config.toml
vocab_size = 8192
norm_place = "pre"
rope_base = 10000.0
MLP neurons of a small language model. Each row is named by its layer, matrix (up: input weights) and neuron, and shows model dimensions 16-111. Each number is 500 + 25 x the weight over its row's rms, rounded and kept within 0 to 999. Numbers have three digits each.
A block is one neuron, or neurons of one layer that tend to fire together. Before each block is what it responds to, as a language model described it from the Wikipedia text at the highest values.

Closing "=" signs after wiki section headings (== Plot ==, ===Assists===) and "|" pipes ending table header rows or rows.
L7.up707:515479492514536518524492469485514471528491474522508475493519475480484498483474508464461469496517519500529520514495525503483529493527514487472475513514476548516494561542496462539498505492451494504528506437477529492545531506499530465516480464482471491490489511515529519476517457489479528508

Fires on the first piece of a verb split into subword tokens, such as br(iefly), rel(ies), int(end), and on closing = of section headings or table | separators.
L7.up503:508516513487456538494443527470494505521542500494467449509518503490499511497482547475518505473460501465490482482502515516530445499503489489517520504511486566456454484512503519519524526477477481490540484509495498512455479529496502502482476522497483524509480495459526475480509520533528480498

Blank-space tokens forming empty cells between pipes in wiki tables (results, elections, stations); more weakly, first pieces of verbs after a subject (may, post-ed, man-ages).
L7.up219:507531521491470496500506484513459447498550468525496514467522486513486546455500471505493488500538497523487515493519491503483469511480513522533532536532500492496495461501498503491527511453544495462479507496433518458477451491527486514503543543467478538490507508516464471511526479470512474534

First closing = sign right after a section heading's title in wiki markup, as in ==Legacy=, == Reception =, ====Replays=; weakly on heading-word endings.
L6.up51:504452546479533516519524525474516471531518529515537458508484510459535496514520454509452482490483518479511538513487468506481536458509509503511435487518485529496510526496491541498450441460549500505492489554513506520524509509501483500529469501545481478478487492533484506518449478512498502498
L6.up389:512501493473560483513532516487502492504491529505512470498504521511475513479503472464511480513475507519475509538526496503492518505512458490514520513504500467498500485506499530520478520475459495482524511493517481471528495487470533516447519550498505509535526479464494499525493503527502484528
L6.up405:473533497512497451489477472505482507540535473505503499511521495519492501474527473489575450508489497480515488502535543481452516484501525486476516494472480505500568533483533538464509510462480510500483467461482542506526480501501502540496486522452516529481507472509505480493477455470534461512
L6.up442:488491503498484518495526527460472508512531523491495516473513485507497519467472479510511514491472477490508495516507561484521477524549530499482520512546512521563497523532475500499499503508514487489537436487492494513481491496506464490475504465500519525469484505484456490512513482538534481440
L6.up583:517535468497500460549476492510474474496506495507531509481522506477492508533502449507549502468477547514517467512511510443460533508498517509452509530456459506498483518464495508469536491482477490502535507450530527489514464510469472500499500545489467532521505519469545483492513530506492513517
L6.up585:499485473507490486501471480501496501512499467519529478494512484485542510488505486470475537503508487495517460521555454456490503499505434469530502498495492508496427475529507489521547465522492494502495471502486528529523511535456508506501491496486535503485467497522497499513494479469478519487
L6.up627:504473451515484508489468540494489457545501467478468516512528486524489491541460485457546500493473519515493500493535471486466510477538500520500524535553487536505482490469532501476520482475499524537522468555495472450492503474477491510535516500506486461474536552500475531485512528515488499526
L6.up721:496519499523491502538522495549500534532519493508466528514523495492510498475490485442488466478451516506477527544549464515482534506523516513541481501471510504538528464527512509475496509479484526516481521502519504515524496493501510480509522485545532434502503531479491491491509473520510501516

The final = sign that closes a wiki section heading like ==Early life== or ===Round 3===, just before the line break.
L5.up3:552480518471544542494492510474519549504465523536484524483545481495462489516505519535519487473493524520518515496520503502521495491502515475503490513489507520482500520527512497492485495516490493494519562500498495506461431503519479531461524501454530456511511506457539520479484485523473524494
L5.up254:523505494510520506492466460446468523548474506488487507465515497493486493496477516517526494439490514506463477499501537506486511522502522534460485510511525519588490528536513507445483496500445521539489481469440509503538485479501501499503542475501473501483499509511506555497490449503520487501
L5.up305:495488509504499490547480480467517498533482491496476525506558502475463515504497510488481485507454550517515511523497474430510506515515505491517512494487439464501501501497513513489529492471451486492517526491493490450461479519522514518537444511499487494461449517504506549502497467530505521506
L5.up366:507497455495455535522462497457510524527486526517479465480519445494549484498493478491436510470445501501476502525444476444528504497479528496555470535498486508487486498492494480450489473508500497562451513535460514505511515497475514492519512488480505461479506515483500508487479507510513529499
L5.up460:521525465524479503548477499485527489532498524490488523512479484490497513495443509510475540527523533521449517524480497479558537491465516476457447496523525548496440507509548514487489470536480537478527503491513476486500503512460496514515500521544544458514542486515542532509526516488516531522
L5.up501:457487502482516474470528498441512490519476480492443528503530484476522511476475467535453475488479511570501501501500465520474490459515508459529494497479502507495526484563505461524514487543463523481476524495488494505524497498478521467507535474512505504478483520509487455536524476499529533530
L5.up544:498494517515474505510443443516503472494490471537500509491531490473521501511488490499502496484465445494507465524486498465466521501494524496550552525524541515468496502454529465474525521479514488505485461479480527526513505519489512518494465494444489467500469463491523520526478493570510554524
L5.up621:485491516494469503525514490496511494584480481537479516475493465447479490507464506520478459515494563567523494546441509529537484484492489507508513486476524519490477494469531489477503485454497460436506511450492452524496487508512496556501520498533553507545494504492550492509507517495511485525

Full stops that end a sentence or paragraph (…First World War., …psychiatric hospital.), and the first = opening a wiki section heading after a blank line (== Records ==).
L6.up314:498488517447509511528469497516511547513542497491486449479502515494507527459502531522431496499522484539478514554505510514480538509457546509447529511457542490462512496545418512494508507485490521461490500564503494447515499527479490506473499530526478467467465521511475511489490481511482515502
L6.up380:488489516551499513514527464472483514525508521508501538471489516462495509524515496482487503496480481498502536467520474493486566465510502523492503520513492503476492502533508484508516508490498471495485510531499542567484498526515492483513501458507525489486467472475502526493475512499494530509
L6.up395:483477468480526477465527510492551532501537455471486468486512518506512513468464548465433497514475483535493526474486499557529452496529493548513496530490500507524520524512477483527477519487504549484503477498483454499513473513510491500533528483524473506489550470489532514463453514494464464483
L6.up419:509526514537507491519504486565513546504514517444507495527525459499515521452479504505511503508481522518514512507510477525482499469514515489490480512469542485448496478497508465547496489490502500504505523533499501501478508529410478504512470522503475512518453515498476490529483504526500489541
L6.up570:486500458492529528518505493485470522511511507495513523499479471513510518493471515554490493473483476491489536492536517556502486500519497519520516523553538462506503539473486521485477465488481539485492509509499483498462503485492448543527503499488481540528510493477471514528514471526490514502
L6.up579:506525496551482514523519513489520551472525462487518504516498496454536548501482516538474485529490486518529515514523501497496541491501528549495502535514501482503519515561531494515478468512473508514456486539483495514510481500500539545510502548497473502495503530469503518496509488476477487552
L6.up706:481477488490503517502510504478509497486480463528497501518498482471483501498486532523520474468537496503507488500477492498532547485467489534468505537472491481505474513510499523517460439502492518491532520498538512509461495527479503525548485557526504493559499542469490552505443487479467469501
L6.up741:525515498516524476552519476485507465508515505512489521549511480482518489485534513496485467531499507457531526478472508530470495501505464498478508504519516489553499514560436494519480540490468511490518469524484519493469487468495477494466455446451496494506486479473471530484445506505515483499

Wikipedia table headers and cells, above all the "W" (wins) column after Pld or Team in standings, plus pipes and punctuation in stat rows.
L5.up22:476491502520503509487505497516514493511446494516541510484490480497482547458493552497511511467515478504487504497511453490497546520513473490499490518500519497484506496472503505521531549484472468505479551452521477478498490472516503492517504536484519482468536473497481525530487469476484488528
L5.up48:443491550457489499507514522496514512525475523521533502501485507515530488498511490519488489468511499489537517490524503508506541505466531500514514477516528448541475508524535536511498469508488468493519502499517470524504524497503497522525470534529467537501499495458465507485479519435479464494
L5.up210:522482520507533522518466493483506490493467496498534524481485465530498518510502491529497537527525503473462512519518501493474475542541482520514465481487536495481539490533452491455516547490559484523510546504546450487516528505492522523498532516498482497503506530507505484514480486468453523533
L5.up312:463505504489491576489479499481491483478488474526456470538515495521501524490506448453483533478483477485523506464469474524517520524531486490518481520482474527527484535531520493544471473522507503521465490463504447499510529417513528510493489471489504474502464493484529522497464481517499492471
L5.up323:446547495549481511469508475487503478480446460530534487482482510486434504460491516499514495539509496527504515495510481475493497512496539489495547519489544500476489488489507477481493478528533527476481506524485530507486531461489515533540452527551485485477536484474532512514494489535497517552
L5.up371:527468528445473513504466512526493479450490511495501456492485469500492506496521519513500493533478508473508479525539512525474468522516515554460496469471531483541477479460508508507507480496540505446479520496512524499494483508518483482487493506456543484519499488471489501511475541492471478475
L5.up466:501494550503465554520477522494484461489492500543501517517500538538475525482456552483501505477510504542564501490532473506510529506464510498513518502541551527508507475491487519487456512495550497480495486519515516491505491469501511485503486491485494510459532508486515502531476493473470489503
L5.up636:498504522508450463473494515501490471464455504500519524531500487507482507465498493484525502511485513514489449538497488462508507535505483520526574488503517550454472483511478520492494508516525480490476538511507477506505493473509451476455523477538505508532464498472503515481479500495501483490

Blank cells in Wikipedia table header rows, chiefly the colour column in election tables (Party | | Candidate) and wrestling (Score | | CP); weakly, other table and list tokens.
L6.up35:460474485502527510535468499485506538516506502520480498513525473502511485516479486476495443524495519499574442501489478470507542467484499473508458466502468450507460507507479454504487527452522486459485503478484453523494484494505484518505505455466515489485504470486486486530519512430510489527
L6.up317:448462518462488482497465511504480500550470478498518512496528513459517486497479501505470510531469506504500469540502514498483461487472470544467485481518491504518481502500499500511479521554488495512510533505511514493460491451478492526512531510512495482506462447496492500465483546491524506483
L6.up364:488471468487461495500493544504530508483485537483505452488510484497439537482499486505466488498467545512526485506511457508500497530471496549474456530497504461480451488484516517480492491497497563544496502515470486532523516482504469538469490482490491508484504507519533444524488476485496483489
L6.up388:466477518447506508490562484485484494502528495518524487464493498462518509467512477494500463516510513521478500494487465439484502479544467526505530467491467471533492478505486504500522492458509496484556493485510480572531500493467511484485477490526509482508490491484509525478503483534527482504
L6.up525:462527504535548484513504498540542504469510485504468538476546469460488501513514485458456477504508472511550533490513516487463445489498516569506486486489526513493489484544510504490545511479517494527499505485470486537491536465505517499538493519507503503463488481512522504492559518529515481499
L6.up615:459485532521538499541500539530473485498450533500483509465494456473474498492439518527512506525534494487522525477534507506500494487457534496492496479544516505481529468508495508516505510466515495462497507496514481468460456472482540552494513558486476482495505490517506518511475442490476474490
L6.up695:491531522465493489527511448492487444492511548535491547487511496541529473503528433500486496528486493475555483524539493527505501507473522492485502485506482476488554508510532448498538456462529497470512545509530490459488526494485471531505498482491503517458469476484492499471508494513532534509
L6.up756:505493501511503520544488488470467509510519476482496463496510515497528484488449528497488451536554479457541525482487484499525499487504479552496469448500467490495455497507470447450449479462545524495497509521534501511464541462513495475505540469472514506516488494465461509490471534477475490523

Fires on the closing "==" of wiki section headings (==Career statistics==) or the opening "=" after a table, and on sentence-final periods that end a paragraph.
L5.up160:481498493495485508526473455442489446445501483525520444513532459433538509506477486529475468540488508515535515510446482488540497517529533515490451518527489516537509486532484496522537512548518474505473547513512491482505491542450487516493490478498485503474509500466493523514498525475478494495
L5.up161:483527488493456516527481475506485518523507468486486465509555511527475532481491494487489502451486502488550493522531493509522532507550483560561504496542455491486507491516526522495469531509442520512463519483457484505502488490511518526475502509500526466528518519456465521525519520500553474496
L5.up267:509525512493522490499474499477491449485508535503484506512553464499519495505488505509467491488520491503489534512475496514512506542476500500516520529499485525485461507479485501484481502540469485495533524504470537472482491545439498507492445482497482475526467473468463467510480472546559482506
L5.up286:494500490565476500516471515444551502498484456495537480505529488517492473519516486483446519467506501530486511510493494517519528470495505563498462516497492488462509508528524494506507451524534520491450515530537478481496511468511538528503492539506492473535486511506476512498509475487512499518
L5.up335:480453537508482513477551539513510527471509465537502505510501506533515502495496507509486483487477486510474509518481450510507522506482483541516457479462489480533474546487505509550511470475479529505533461511459490477490562511477462509532542482527512483494518499454501549480492472514474511526
L5.up354:518488535531503511498466533510527533539507470517434422479485511509507500466532452534480479455519514497553501506522512508504518515504507527474489508478520538507515503488482531473482514446497503491483517505447505498495535492483469496509526499527474487478471434506494475499466537503520445493
L5.up419:531484489551542502560520498529515511529525504499487480513500495478531520478518498495460512492463467501507464512488526514487516517510520532533473553514537476485484493470531536494523494456499495512467507542513495502476466518487482482518516458516478492486520466487488518476540500518478477508
L5.up583:462452514527525505530477489524534483488544524527507464500509510488512541504455508472507507526479466492472490521512480542517516492499535493479528528475533532466475525502497535471473491488487554511526517473493502482532448507455474523528511486530484515471450487509532516490487534535491505488